config = dict(
    n_layer=10,
    n_head=7,
    d_mlp=1216,
    init='normal',
    init_std_up=0.017,
    decay_fraction=0.81,
    steps=3974,
    dataset='wikipedia_en',
)
MLP neurons of a small language model. Each row is named by its layer, matrix (gate and up: input weights; down: output weights) and neuron, and shows model dimensions 16-271. Each number is 500 + 50 x the weight over its row's rms, rounded and kept within 0 to 999. Numbers have three digits each. A neuron's up and down rows have the sign that makes its largest values positive.
After each neuron's rows, "fires before" lists the tokens most often just after its 100 highest values on Wikipedia text that the model never trained on.

L6.gate633:430528533450446457528417508480503542391597559469514473412397493501446542595593448489545550555451512573532596435497528430490489492466526404529534493489466501482457499547515501446554500480549480534464483560523528579523513529458486502481509513415489566549513505495464580505460391504497553574579583491463511483520492494514596465536592460458614485581442385473518485387506543568555548553462372335552475531516471427566430428430539454504558591625496501468590515552505556386549491458490445597489478506570476410461552474569464459546527540426567523466549496539503574476562467510446585470526508463533562582457541484549481513576501554479486545492508443363504471552500491565542495519367425502498470432509510526479517533433543536531553488442512393512387466481522445596478520605550512
L6.up633:504534464494525501449401471553501583497480513465489386486476600445511454555536507531540499486505440521399452510501528550533483420492455508478401508553462450496518524455509446480513447531508441515345539511463497509508479524489525514533554563509508468513514499576475407509556467510439436592497593459472524496603458451485494454464430397522549501468569472496529561486496534542473538530452458383579437525549369519459537457490484482438548556447399592535496555572543545429584495590485485500404439432517488372628480542537532488502555532523451522443508517422519539478447515444457500462451440493543550554556632510593493442518477528428470575529543421548522573516519423509480553526374471498563487530466482537504490485485489494505552570458409446458589598517553486479364518561525500
L6.down633:518536459542451520557517455501550496483510443527475502482547522518490506483497434463476565474519596613440529460468444492559550454502519430556455541525562450477496503562495434583640486458577527535510460559481441441504535448504552530529412507526479522465440482578459487546460527512463544499486612464449557534442533484515573537502562496536466469467479535455471459492486484524451488542618625533564492547495458460597582567478473421414504453563426387536506449509510516530525527574506396484489514475476489353593548449562495448433452539455534501476394544601460530584470444473486412506473435593469524520447503499512558488561516477422616510493485484572545503473461493528482481507554481466444552535557562493506520622574539484479486613521412481514499499402499458496501516441593528
fires before: " |", ":", "E", " (", "D"

L6.gate52:497365470529559478400555472466557475481578524503546445451404552468453527554519516484493505452521550537535502527418531470490453522513435586468513542471484478531428478520463439494494547531468529542598391477470433490500520454443485588493508509534514540512477515486554572527393453534529512545507536544530523486438499541565513479546584495420548544491468523507499441493467419393472566561365484494448559470458499546493441419488506573438390536514452446487545512541489451451444504517456590505539490529452430449448549570473423500504561444527511415531559466518614471496560512499474550428533536506458546485493519435466529509530544456528479480530439533434427499482541459482543484539510443525503503459484415466507401445428578472505481487490512483477462532424539482522523485580500525
L6.up52:477490416420460546456495508551535564578526521550498635547528424463481474484579414445539521497464521527416549469524447429474558543557495488600480491589517444376430577665475559627495441486494439551548469469504501440549512533547488523487557574461480516440494590589444528470585471518485571516552508548568411436462531548515411492531441509470487588484440429416553457425535494575549492442448502427493477562501557401537499421474567546526412522574516486498563568481509480398497535567529506561512439469469471506478464440445532531490527513501494449470571482496516390509408561614472501389515570558562497497509476540478478486561453463479405505605532445444526515368483588579553508536490561497475485525544559541476477530565469442413502561535573453537557519446561509516438411485540476
L6.down52:499449462467484455452547450531560550514504404526619498440516515517405559541526472441479464474457460578512512470485475495471502511569551413589525515526479460463518542585454518517528553431429461509524449397497536609576550490553460495498490562586447529483464480596484467496539525529566502505505564559561558502390480506555436423483460490449598550520534463461530475482489436405467449516373457375555580573492504521525466463500440564601379518601485482453476585491494504366487483461461452436435550446497483529455550519425589499543569505535601457510585463481564424583503522473497480454484544504507541404494465527468459481522493423546497519570351499419501455468467493566517534457503588399552481597539441543455507448522530543457512426556535482504519614487511442465511411550468479
fires before: " |", ",", ";", " 19", " 18", ":"

L5.gate907:386503470512473580466438516473509536477449533463538507553502544485525584539528466543439523437480484500378536485475556482573504485537447524565407581454368446545463466495495548439578483551426515663521494461555493579387529431495491498614601530531534521548470524481544430478423473561540457560506494584518446484523460550493485448549498398472496491463408479485499527479522450493578519437379473423358549514509526534505551448506472541498538559503530565514516499513563431496503606567526556603517477404449475478448483505441522540479564462535490561553550562420529455534459504562566592325518587515576503525487528423458434515476450476475448482548489482490499437436516408470545458405474467563551506493502507445509379457459566486498466518596479532457521496453419467498440488485515526
L5.up907:521450448550537530504602527438567468589492453426547419546483482468489498518479588435518435521447560495526481518479482477479398432576523573339432538511621523483428381483539488468481560491421508519591498460443452492550459473436523585510458476479485595513470491546435627541380498446517489552427541568550547503519465531515412637543514395495538447486517470519383433478534543537450487501553475491573511514448640510528496506527493498572538499550477505418503444518433536531492591401489499512483532497493458458449479538519499466367460479430585530530517499485509501499591445477541428541491527518534498507597588546543615472513477493477553528566468528531492467461530500526454539529481574526525424569479449537440469387493529488474477524585512498467623490342544476447559458464560522
L5.down907:424560532403556579462540454508532455474568542452480573521409503478466591542582499493542534527543522470449468480435503435576563448611564461501392421481475522499460522437503506507506493473471491517541502508457503495481500511485577562426475450471523497531536403541486457544418501538566463494553350521492480514553459472559567437380526475467466554467480433516535482516594539563527586503475577507435523514477492476581548485504480555500451477471490486433573577521560464488514565514622592433534437563517466546490456450469509469493420545614446528468502450425510607491492451439522555449479614601496514595454578458503460481475498452454492557528478478583516546515518478408529405453455410471454484458513511464463510486493517440552503503541474558589460526371445466533491565490462626
fires before: " |", ";", "."

L5.gate114:439471523449492473451570545494429524478523463473526483547366514554513449585517425543494570520472473641566476501391531408481532435490513529533582549440509468525472502532503458569523467447459544468538465469413517450552428539410488539489481490488468448498470589518521565569431450550559483578586548567472555482489500564463481439578633527467589441499508450390420541445468485344503593465418474449512565493534515521529526444422479516499428575506486494507556527507503588428516536504485486470503543538485426470457508475549442554488554508556532416463543488467596454484533453500459636433479492482531523524532514464538437499512475549476466514468465517475509569458576473495577545559484507527588454463505370449491440478404626383537538512434502452472520510477492500610464489599547551
L5.up114:495544463540600538574521531467595459528585461526466532413507502410441515509497519364483371472537373494546551481445429481486512494425502496484505471468448492450563544563546542437491508468442459479574561425443579500519522557461509509493510497479523540475450555375448439463552503431544510437528534494490475514476494463548460567565467521482521536358521461581509518567459566545555496575546464513549475509570524417536601497492458508527492548483491536449396587421470535476480426532537463586491573534473538493613420544497434489456396583480510538505505487500458385446441497596536424585445462522558515480470484608512467578500571577459420507566447510453508521443538451532483498553607559544533472486443534499506518477499461463420523514552596534497524501468503519511485431482520554
L5.down114:510540565405531459522562544439520500468520402456584548467510538464522507408572549431504413582539359489449536556574521459470472521559524553538494506494532631445573590424425405508489512396458476517537385488514585499515605546525522477553586508503540522547488498470465514487478578572499503509604473515453531481483452501500469498504491527466594468481460378524415513515442515484509488442441544456561601579519508487471480534421471504504463490531474559532455577480463491496494495470513496527471496496454460442544568512509584543545526584498530420526596563487457468570488429439505424493542490476549467510508499537492386439500585563504556490573469494436514512443619568534540583372544464302531454498478446525423536417527487432432588477477531516509566519539504446527570423502505464
fires before: " |", ".", "'", ":", " F", "–"

L5.gate985:514356460606470453516547505500517608528420449560550404499455537492617425599483511473568504491454513524577530482399556485475486528543475445473531498524423482506433463531609400481462502587495523557547498546547516505598473492462497454537477521433525475504549573577470485512512470587521431512457532484562574540472470549478462540492508456427590600531553430533448588536401526604511425469535484448427559475575498555422406507518493504481521542571442446478558458439436503492396503516423482525522573411599506536444438463525546542440560419496579444532513463502492537381512437523488509411470552488578493475542553462588485552509479513415423443446512508412474579498545563519509583549504568502498420533471426556499529430506529537521439509558539483473486459451438435473534449569530595
L5.up985:490515552424484576635504483506568564440438488582561471570536566544590520491457533592541461464481481444437502525436571455540538432523515553435537466513456548544546492396483483457514449541477487454529431556494488489439605446517613613628489462527576582455530452525506451490549521557491522478486410492425530522440490512476467446537455488526486548489507497525459587558442504514381529458488572548418532460444507497532476607425483499499471541520532513448423476477371509537464424503588553467538525460493537531568533488497480502503469545516494520485506509484467464485508452500485467577486547593552575457475527452416469515456456449554443520511502529467556532527473552437460531439479468491527424483506490475483503474515419453405499489562549589422499515557446421475538520577471508
L5.down985:492563479477506561494481513505567542474458551496416620501546466559559524505418472463438468534534552455484420482522582512447489421438433574485494569571454528465482466491496534419459511481501521549555428520580499414515516533539444555467512434459503516447610535505416521448543495520517490517477514428491491578452607544565438482452511525468475466444545462398550501600442476465366495477513509494512459584463489444425537561421470475488411526496514503463541499437390455523452494564461511517502479432500542550538510563509544521519480559493448531492491482540496538490460475527482502435510400527519621476397572608528429594449568529516501599508519505568454438469443378465551358520515402599479416458593506487472503478504479466494488523571525544645582499525431519446559517487555488
fires before: " ", " —", "\n", " –", " Su", " 0"

L6.gate1099:511450506507407515434420439425490548585609456509487506459447498580448480526462485530445477474481544538482521521497526470454494464530476484521437477517454459533420482573481475553493501533481546601635526521487508432525504439482510503531435464404495392470590519509530593579426460531476499526523494485496503458423518519387496482603659545489538497557485478525648436482460484462565591456484455419489531443610534461514469445529540481528488388516527539531525531479499431459480472507518524531462551530521482398475496434451471571495514342444467465477506468475503444436455527536510572423493479481463499413484432503519475605554511491517497472522504567419460544500567565424535522564443536580512565530403466532567352488421610455529478475372500485537398529460518531529462525484518476
L6.up1099:544546599516573531474386422490512583508606503469522400484470471517484484485518528537505496531531494568523522520526462432493431536507497572454466526549565461516449456532472473532517484553407570551497636434530591490500455500412525498456561513399439432524656550573490507553480455523436553530576548459544517471463510475491564548567532540480532519586473503562514517517406505409500530416525475536561453496481508518424472476472520482532502429452543547481542586432567404508419517547449433466447480483464505462484572587566549497453439418434523422480496485486551440492461527439534410520483415504542589459512506470585583619491519523515554532405532545437494502440585529469550510545432478523476525646527544574517516453484537484527472497547558462435519467551525587471456524445560467
L6.down1099:442447555433545511552518470438504519491544526586500556473552454480509572499550423547566615447468477534602497526505528471434495465557552416541511529584499539529474448477420532476482446479526516418399563436520583589563459463426517519468588529530599421496507528482541430527464481454526479482499446523583542406570471579456484494572417470499475566495496538508534470445570495487436479532604473476426426486465400355493502509512524409450533538527406387536478611559566580536487430422494469519527413453496429423503500535507464515516432499478556485463491513508456471457495531450559518593542518485491455519459467570426532536497520453401397518485457551512509509560528537488446570601550516428487490460563538519463552517499425433443470502569617546576441481435557485446594590493523478
fires before: " 19", " 18", ",", ":"

L5.gate287:465416493503531516504481534470557521537547518536515493395411499490540535550577492581496545504498590570515550493405537459488465487467454394509513492543504447551497494597540534531481473536449498518569553424598543501539499489358464546484561604419421471571549458465476462526504415546522511530545577450471462459509533560444455524538562470467567475545496412387548499468515503417500563471505435383593515503532466475573441454506545523481434472478455446545572386525478544434571568438449424546485570472527500331561620431540458559485538454465522475463538500509518513512469541522493543394524478500581498487603523518468462503533532431413410518488495521526543638505423551506562489516435511535448504569563472528489432518416595568513506482421411447580497450511496528547493527595585499
L5.up287:441571533481402409445527555464527463429478476500467604513422446501587549511479549520465512538498527592476520491575529508542603502531480374617589423539484441518475436432500493521500515525466519471527463492508560496434470526543502432487487518410496460577496585491600528430513518494497494545529459499370520458512466412493536470495479489480496447492463460474507571485460395511585458445475443465450482517516458396462493549486461534401386530457478534409526504581522375511502455506537552463555551543413557497483526502517533546614525512616520491493464533483544383445441484441441545510535479540425615545390448441521508527493486530468523456511548466566529511441538515430548477511499488457501489468532464490515446516518457431524564489538562464439477523496455507612496546504479454
L5.down287:565451539507529560443440474482511465442464484514485554506466411627471475592542430463532463519534523566486508474445476504500450574540482612587586455523506487502492494553552526463548547519531506470531484580466508356414579485483559475458466526481512486551494480496478454492577525468475536443608523470551432429504514561645587444502497595468461453393533478488485476558465440488420467551577493486446487495500510535501529435624535466544535470488522463553505418570524483487494471489514480456538444442478473530505518548592410485500448500536495491537515530541493463486479388505499470555544479566537451587569439524650486498483506360432489499516451547488454516427490384500475353472523492608490575488460472545486567516543493430534515489488556514530547504500506440479519420514494495
fires before: ":", " |", "–", ",", "\n", "-"

L5.gate1097:537373473461558489475497457514534601566461495509403577502429497522583430554595509518532468522478485646519502528496579471509490619472436418481502466474469339474454471608529527516483481448498479601611482478568601495532555417507366502513480550472437441589525482403573502423498486550503548478517597442536554515543537523446501518541521469434525501518485485404500487511503435515590574537405495313494509507499509470533508433477499527504407450526478455497583558501490495450496477459488561522470568542480558431475514491459499519493517488487502459466580475556507510437482527436519582383510558556520523496476536477525429530519497517489457502511558437424583483441554455486471529574566487554556544539523472556499425421437560516497429467417452488492411461416468497530462530448512514
L5.up1097:448440523555432447533492503511554531373568471539437545501532507466488543530407540506506482427556493440538444456428526527508550501413489507548516505424534659476479631520435571480528440501547456518465502554433528488391547470554511482550564523493492508535479524481543451469511454555508472547463551464480403533455493419533469465491451400536507439603572461405580500500524446491483521493482469486350471474555447534409458538454547509549467520576435515513466394551512424522529421540514458532458480360409474615441422465396490606562495464560426511447450517545459450545500527467391456557473435474551538532517431518556514472515588481534489466532497567510555498544511472489554586446511498494463522508501452489441463578533471524508516494568421468568517540580440429539500477573556493
L5.down1097:560551480499497463407550478488411499483460421520536565504598555476394432446534419528435506525544543546567585528521572613559473391484529547563548561496463542492451544524468534527498518507644506509491465569461555496467544568539467486519571449396498534397503480420491534506625457433591569471518395497359510525441492500544491523526514576426622459405498460493558482534481542436495503464483384557479524465471522526461586557467540508557485450530496561520523455487512479515455477576552486509517516437505401481454534561446405512458477624534558494498532508560375422518615498565415462573496491494439452453542449511532561454519550480561576452552612495452435462419505481466500489466573429508491491508507477542529443552476479498477565494508611519555526545588495465456529455544489548
fires before: " |", ",", "\n", ".", ")", "–"

L6.gate1076:569511515543477525512536421541551579474549545491519390437503502447394468521480443512489432442514436541520387484502474460496535459519631460419493469489429555541485414564519545460480550555475451516463571500417572531509416457514541460466517471459505485622511386580487492570509435489534474606449466497552569488591530534467389521601544478493607440530501396482511550509530445536536421479537486459555525500435518511487407495478476500500476504520484457404540435480456497353487523461459422534412481512566480564516434607471530577463572436454441522506509452400543481509521458540482515470541485465556519442482601482597510473460486533529533529500534570537534518504469549459505496482513541485573508453497394541562492510515589569570486535380519502449560395436444510505443579522535514
L6.up1076:597529480596498449436572500595517466504455401591492446674494524555467565544485474604484541470448506534538533446533555553423448489453465509545483523541545466491548625582552498345547467499549462478446434545512449422480518510470499478493476459534441466491423444486507479405517496468483454514496603479516567524455527434466577502410493484523460507518520485555520524523546552436512485533595492628445498508516415526452523472514517530470563445494510466477425487611493469522486467427456523494430565517558460545511558487482554546466449595472377501460505480585527533515530450537485531507523504504468444523499428501475520538447447525590552483489612463491489499443515555557528427516477505456352478479396480573489431537558475488591433514507430607517442552513507450458481505429535477
L6.down1076:527430519500528562497534380508456452393467481353498503454512457525482478433488474418496492475577472465525606474496452543465503488526455607641523484505508481489440570479446443381504465417520496539480559404416549515583547520500499534516572505482463509529508485565465468462478413545541465470477448529498424542478445563516535478502422482436557465544517473468572492518583437493496590416437437486406469429496508411501470488461548478471471496570521508589544505512593520588505505487539436432559364476475438506430545554480539490553477557499561470460521469581589521511452530510529382585477488515468433541523505540468457529451562550548562484540397480510557431506535491521560466450480516532528443472413461474502509533540494518598560511420508554507472494543489490526593419579497541
fires before: " |", "\n", " ", "±", "w"

L5.gate471:449517549534476529409492513559539539510488472488549443517431454451527510514556560444513540403459488540469541477507501590479536442506509558539533524400468352434558479560483458499508469498506506493541479461508546490525605456546534563539550529479517579504467485457509578485422439551458480553543467560512464554533463505460538433498538500497598496512498410471465523478518534501532495506518526454472522504491484485511457454530559521456489594505502549445489464504423540471468581543469483462468497483530526386471486490453483601508571512493459492477603488516597546519536475478490551502477561593505504561531520460585441414592425408514434521452472461532520529413469433543544534561560479493498500573546448484480473447453551468551540521572452542489473476525455443521462467473552507
L5.up471:368466511481555535456556462446544523531474506458499444443523529469530518524443484414527434481507469468549519521514479490561535432567523511517561515528506452554509464494581472448444514417484536519507511577538490449440539393520529501588526488529614563528433553550531522486441563436482542482517515523487523386586508504503513461489485401558519537374541393547415480475552413581483433517539528514490519475410557528511489484535450547529428606490455596395405520517447514484459551497515585408518505400467446481499488438394535549469498544445387520568482474521488492463458501507528548467492524482470554603458486469552429448562499497498460492571416562416505406387528609483434402515494568466480429478467441609486505482456491534501534490536555551482572545463447423482469542502409550
L5.down471:464525461449547528438612590428491479482532483398456517486463460577389561488503500432574517473490516478550459516527554603482602448567617473539453474405672409481603450460508467482509427384513478474592576450531514497404490507470578497539499461475484487503522444545490537505496473456545554464497543446503388541473436480492390502477512478484543501559472405470546479447555583449529555598534532507480556524505517399537492499512535479503525556518482549433500515531434545415504557544397546549484521525386675426612407409481441528641471445504372437453557469561504487388490509463529495518541489523508499573507484516534506473544523461472377466464457507531538615523533426412536526476526496504481523454508486477514459449521523501592592463516598453479494373506506487441501516472447503
fires before: "|", " |", "\n", " ", "?"

L5.gate264:476575556517570457398493542514505550547547525459583489458434580492536537509505547414536535445403510492560472465483562521461497381447530474413465525529472370522463430549499475491533486497412484532595484569566591463466477445409581465583463418521534501489498555478438529535479439541473528580468575494518562467517472410555447467520503382437574499521514430498456577527539501581487593487463456473495535519524564499568475528494557447471568534515460501454550472565484535486530584518449479441439533452468487405545491534438469542452479428456403600480499497493545444513465376434511461441456492500524587513577582506568422580543525574412518553493519482507525474505494538511538500594474509535552579557581424521523458490453520530465543487550476516467588542459497455582460459484554430
L5.up264:419390532461520563522495535387506497503448477450429489512439510433374566495433595475555433593524476525446391563490501463566594425494515492425444517497392495546513526475550463473504549510442555530455522589427466489462570415569534582511482495513593531588516544516538510528460530475577449482456496527480553442571448408441461482552500453556555492459534440418466511538509490453575428565504579553450488408461546487575505428627438527485466485481467593455492427586479537431455511534441506468522547406476583411497502469420503587513526397476475488557461537489543474501583440422572561469538606467506637493514494436599509580592439434473486540490432607517468489446482492475504475518571521503592528535464456484484471462433568511516409456552568577424478500457454458519485598552468515
L5.down264:408489498413550589382585505433477553530553401513515494536459549537460568562474557512491498478565451520446469493473488526489600476449536516447512495434572456489548454518620446334521471444524467491523516552557491454495521559421591530450401488503519559552578498571512448455447457463508495467473493512430501538538542419506514564383494526526636501428487421539482469536507591399566513496513436495435541512450476557527501534461473492550546450540445436487500554575493460470469536520462409470561516485417505471431558507530483534525423453524438515482541448490513552481504514523505550450472503530452456528475560512513494553429516431518463461493456492502533525552519537499472577473558463660496521466525461518505554408479517465528516516470514471444574466518525481460575453449466558
fires before: " |", " 0", "\n", ";", " 1", "."

L6.gate1048:467488485520548501510485466438494548631391455533482579411538516531483465516587445449537522486545465552501518464489399564434457624547449469547515474444478386474489639431609453552505372526576502507497440392561466485550540525541501510513492567560519387492451486538473514529544543376447523503495442455478494587465581460444517500499525595555486581532507544481484423532463550505436446622453438502483531535534555436481509490533406524620526525525566402509527532452493490449509474550594509371497527572442538598506473455460499464522513446422444466475445463454459493516445454428520549543577436476459562569446460543428407456471466457443473543450508559484507533429504456483447422466452529554525477490510400528536539487465562509531522506580523540542520573569508588502542451537492456
L6.up1048:516474468326547427516453548518514505445456475522487487627539377548502498520549478505556609585601386527431506534483476440462540524457494452475493541443560514510522553533500502421499450577416561480522579464340499534506579454484592500422442554490506420571511464550511494483516505481475511510582540354475424518598545442555531487443516486508471597508479504548622531536502419484432483469445565522518485488521494448506481487465552426440481487433502423497519553528497463463522564528487498486509481464505509496543430476557544458496440449520529506474505488470394499517450553535455359464537496528492529509478356497524487407538561503586529525496462484549510566503462546434540583449497532528415485522562515476514545455507480557564646490478568379445518434458532455471488547555472550
L6.down1048:476471425399454379453550530535485504471552472450416496465500522520437464475535526522512560424440625483513571498432434538482631408447499553398617541498489568544430500528469424455500455537566494563486508586536453462437535500555538644514532519504448531542518487496537411515397477553446476478473550513581568575520467506668480446366558531480457451522539446599450570471520529460570532437512490441585552501593355590456444581463509535495479526543551546443476431594437570437484536598461565399516469515520534494520630623513473470443535510504507530486488457474531530504518481407470458424502596492546464470397488512520462519550421435496535498513459497572538445479498459461564556497537487577479526586460542456521549486486468429532527447466457486475547463577443467406498453539502502
fires before: " of", ",", ".", " in", " |", " and"

L6.gate698:543529527532537563529508555521544548549381534501565526474435463520540455526531478580630503572462580528526500445492547514424471450482519430525426493486430441522503491466554413500520571542502493541472584510520537487535461458502546497446567565435485540471496545516520416481443453529643458455486540491585525507569549547466490502498579500479597524446619455550574628421479567527576452495543444453575477507535439478507425405556486496504550496465507459536518521439485458411522475565442417636445517408562566540534443521569462568435549464532470403535460491486510531472496443526523516475545493452530410458435604444574478448452601563426508554522473498515511458591509520508454504500478465561471527432579472540523475543473612588490508506557471503383486447454507495515485560460539523
L6.up698:528524336507489501494428561456562588489468495504502541463552526490453528452581552613567511502509490493522484472564543495427471477578512535451389555558468586467480502495505478501491513459628430529458470578487501469465533505606488462525477489553550584461576489419425547475489479402536547503494551438507490559477565689503545482487442566470580553489468410543523423504398409480542447443452536454577470538433497506524443549466501470396543505461530488521501534501431564516501501507508490449399554478397491414513497612468523550459504499507442505578440501499457539494369461490524554511559468509492478508584571493531441410443471579494427541593585479566510473525511457408511532482484531533429486418517444482499497504484541503487472518570455501542509491644424481498396544530455528
L6.down698:601539549468436453497503508599553433457473438508494544500482530490388492496497623497427473499450490558497456554463459521470549443516500540504529525521435504506501426538587574441431507402425506503605444480546536487491463580489464516516468407559460553441538493481520535507540512490491494525498476520452457477563406477530579532445407553519550575604445500461448513500488498511427533516448434509540493495553541494456451539481539459476449519511515449437425549501483520514619485431510518489445446505479477448468561468439429443547480526515540558448535500507605611434575554532498467514450522496544566490459538591510497543462505574502496516467576528483490591557522438508526593500519554621596466505418410437496530500476506442484520532375482475608449528521423560482553499542503491
fires before: " ", " Go", "\n", " P", " W", " App"

L6.gate383:460478433484436382462551546462589485563503411437481548517420517619483489529608475473481582513443481538538524481445584499501526524478426561511507567513544432472464594605474580545495522460574472598607479518487605539470581547409428547447497452462395459507494492464458493515441383539521545515563575522590411476545559540514464483590552571422564443563484459374502507520453476411572526547391430392512498597501548501539487486443555484465441504493475447468592485521491506472553534497504482505448498454549445414563519519508415531508542414498532516478572542597504472511553487486445606394479471502536505521512440517515488456501561522446514509539503516468529428466519408553549500566522545538526489522530502487519488502420571460527448506522477469542487503512540540475466499571563505
L6.up383:486563553547488524521561537491512573462510567525472462483517560537516581577561592521518411503399569530548547483430428552491516558490462498536555569475448545511457496488549552557511475512541482539443425456543499514543456557502376519488538547447457593424492538553503415440554565497561434475542564445586579505600513592581488486588421550493443478499534557459453542581539482451490531496502544599515494532521438448548406551524509488441396456460476454550489603427513438441453425485544480511500464522430489540415482519485572523485530548656566480514411441556562523569487464473532495455533535527515540473478538449412445441506486399435485478552615512433547434539482486557536465505564509484499474499583493542461513562509458536446400549565517510509535468461466488554543454492507479
L6.down383:522521389463496529476550479518527514443490470514530572450478464587461544460614422373524520474363448441491520490515474492457552435461437475491517516563524435542449545571553430427548486470542453453432380464404542520579601507548529505446465514450541599512568535509430517490517452529502498468551550463544524602599475522553478536530401466540482514514489466490480453494493443570495540476447497487605450586469480438534492504536564392529441531527457472568485375467485535439503466591452574477468537502472607576458505531519557518483479488546471499490546401389513480514545508580556477478510389458489474453484444471511406478461468455456557525495464462528629526489495455630541432485486448480480540567500503546394445502521495499362450565457535497588526562515507499575522568474502513
fires before: " |", ":", "\n", " 19", "–"

L5.gate889:458390466580419538451563521461516483606525493547501455451392551525491509533582445511491538485499508555523538508417510426529494489507565458521481514512491514531479500593545463486486497554538515501561554477404491469479506417410513426511468491422445503545496477535512522483454445600529481479488632548525494448425534543506474583591585491432551557489520383445540467504407502492536490517552459453505535489544652548520441519548531532568515428628471479449588448560481525501491552529414468487550561518535484479343497426496520473527494500450547461533484442432612489486535515444472579483532450577584544462503529495547544570458479469474477467425477526543488502466493483521545516524573512518496532572477443484485451501404648446514427479515543383578424548423418508457445397508574488
L5.up889:527501486597430566532519536493500516531515503517449412545392490599563402542514456436585475447485496591503548505511454376638515437580540460451521451557465477512610457519480509496481486467399493505499546419426572513441553421525482515507555571470478458447569508552545537468399497512498488531521482544521519482483485450426517526511672562535444405501495552546568524538432509554453532538502492492435513482509555481459556472618479479497526504577512520598485475509453424529487509557563548491514451565502407479429564447487472511531523500483558454490482464425609538541523445424501479485546565535628546458365507524464440540472458477515504488476517502500464487525541470577499560512592490500463521479554470477472481568475499515514424501441428540406423515453470604434475522488510460
L5.down889:488418571528467404540542516543486483497536528529482647481512473572499507527560491487461509505446467468473541475547483486540452493518482443562429458554464485554514459475437573496494527461486487487502484508446608514528614499503453562490534449507576556562525611426555461501407481524475443623494486508560566413561555572526504507557531470500426478547526505478499479443539480502427448519529486540539445540500537562624566530520519448485599494449507540594459489516518569584517540448453525521537395528472463457548465584464491525536544455567429484452511508353548523550521451496495564523588567527582503523505508455443430481433473509405433486512477525494463511487380442460422535529547534400590478487521447508517414474467516564436484526513538482540417394447463531484536465545442470
fires before: "-", ":", ")", "°", "s", "("

L5.gate1044:398447437494531438454562540467514531578513537450547564465386479506491532552530490494589569516485562555544536514459561504438512444624472509452583560431551378461466506507598503492467507501532488528528484446469540491519506473447517532496514531378506427481436556465472566504496392558495572563542610497506473452475528493494460469530592521442644435500453470412536377461501384453541602526478494384494497517533506485577428495511554536465504561563534504485582467466392556458518596580544475517518607463493458437487555455478476506507489480418502443505510518533469495483534548507549631393426457579508450554512499536441407447535510461491449570529501481501527548502476514632571517579532444593444543549518506526441413506414606575536540479516457433539509470447447497527447532587568458
L5.up1044:471447508605499484405548528511444561569408546509596491634558491445510525428455535449463441442462493492453513520536500567509464533481501474431465499496563473472446470474448470449532481483478488568535535536467532461505553540543512425484502416563499554451534486477395495358541522506431531471526460486474522534562559541554515596507480458509552500424445406554438494539462487522479449415515491499566493543473528416493476526548494534600393542461525492570503550502545619504449538448456483537515490485416484544463459591467602572509480529500572485525529476481450480514554593486491389451528512517658474574470468488559506471554434511404539524529471485464509547472475520492489415435448516493377414489459483505487518505507513523334475520589538540469523452447435463514556447442425470
L5.down1044:506524473452524457430525424479498574445413527536571495544575407464426461528601451415522636510579400473450500460505484551531558473516428478488482514509580455457514509535471547605476507456425495576495531484376536489465505519455478546484531506467515581494556485483406529460444476484499576508517460538509496541598509537498493528435465592496608469452545414542490491498404481501531420581426527437410378495507503465556536552530481491450474519559495442545578613517541647509484616510590457525550415495425458482505490551488413484523471465480489548487603512490485451493452520490511603401516561448421464519560545504579448534517519500478525486585470504431534463401471531493489573436546538509441518500505572514469399442517479548471497492493401491557539516517479486497532466516474473
fires before: " |", ":", "\n", "–20", "–", "."

L5.gate827:382544481443501560513494476492513524510479509462498553520541501473681572525567525482489524512521506484410552512529546492557509524436517446536518515498443513478536595471469444519532537433540492543444460514490468575444476506568496468603648563476536606487415500439573400488444526600462468550548466554429419509489477433544587487547505434493435542467479497486563512523532425536572540522430556495525485502442482592529568566433505491404555571448562559605551528451622506540516497478559509443533506490540469502492568458477604496551566516594510490450497571507484453535504458544461500414533584484503461524509539405437459475501440457517468491536532496489547465557470546522508473495509401438453567443482547511465528580528485468398501485554520502543517513589491438516395507467416451
L5.up827:658586491452518461569530536534469466511496465485524454527496526510456493410476504486420483556513489524580434479502531496418472450429504551373540452590591530533491523484507552419486484570552501446510536503349522472570520596437557513427427503530476485471484471504485580544521493470533503521415557548553606459592506577445485549444455597501560425574486513529432528512494552423333489502533442585566501497441500433443467489525515460542545432462447460499470402545465594541493451463448449481433475497492503510494448581506453476493504452498598552544520458557533600510509530475455414557551473481537494489490544527554560543473559529455639559473442479524485490501496424441461560480551486487567485551492491497522542438473466499557504478485485461606514558521577561504638504462521472
L5.down827:390486539501507576499496458433450560539513571461492562437510500530596553610479446488497561513564528487494524505520448533612552510500549458495512494499354493523543545489477529591541518400481497454477453555576481491440542424504489496558512552543500498523396575564498441581430535510511506487499506491477447463424490510596540404514593352555436568521521411542502422489551466623671622591516547457495522514480503558557447483455470506509484575504492520487458427504554481490499564487553558513513485511484447455484504336494567515468469556549492519527497525491522451534479473541556586411517495535425511563512474513472449476537410444560471556559529467481556515498542551503473522437436513514478538487522486462481494471447482421475528534505452523533476468510574411475406466499427625
fires before: " |", ".", "'", "–"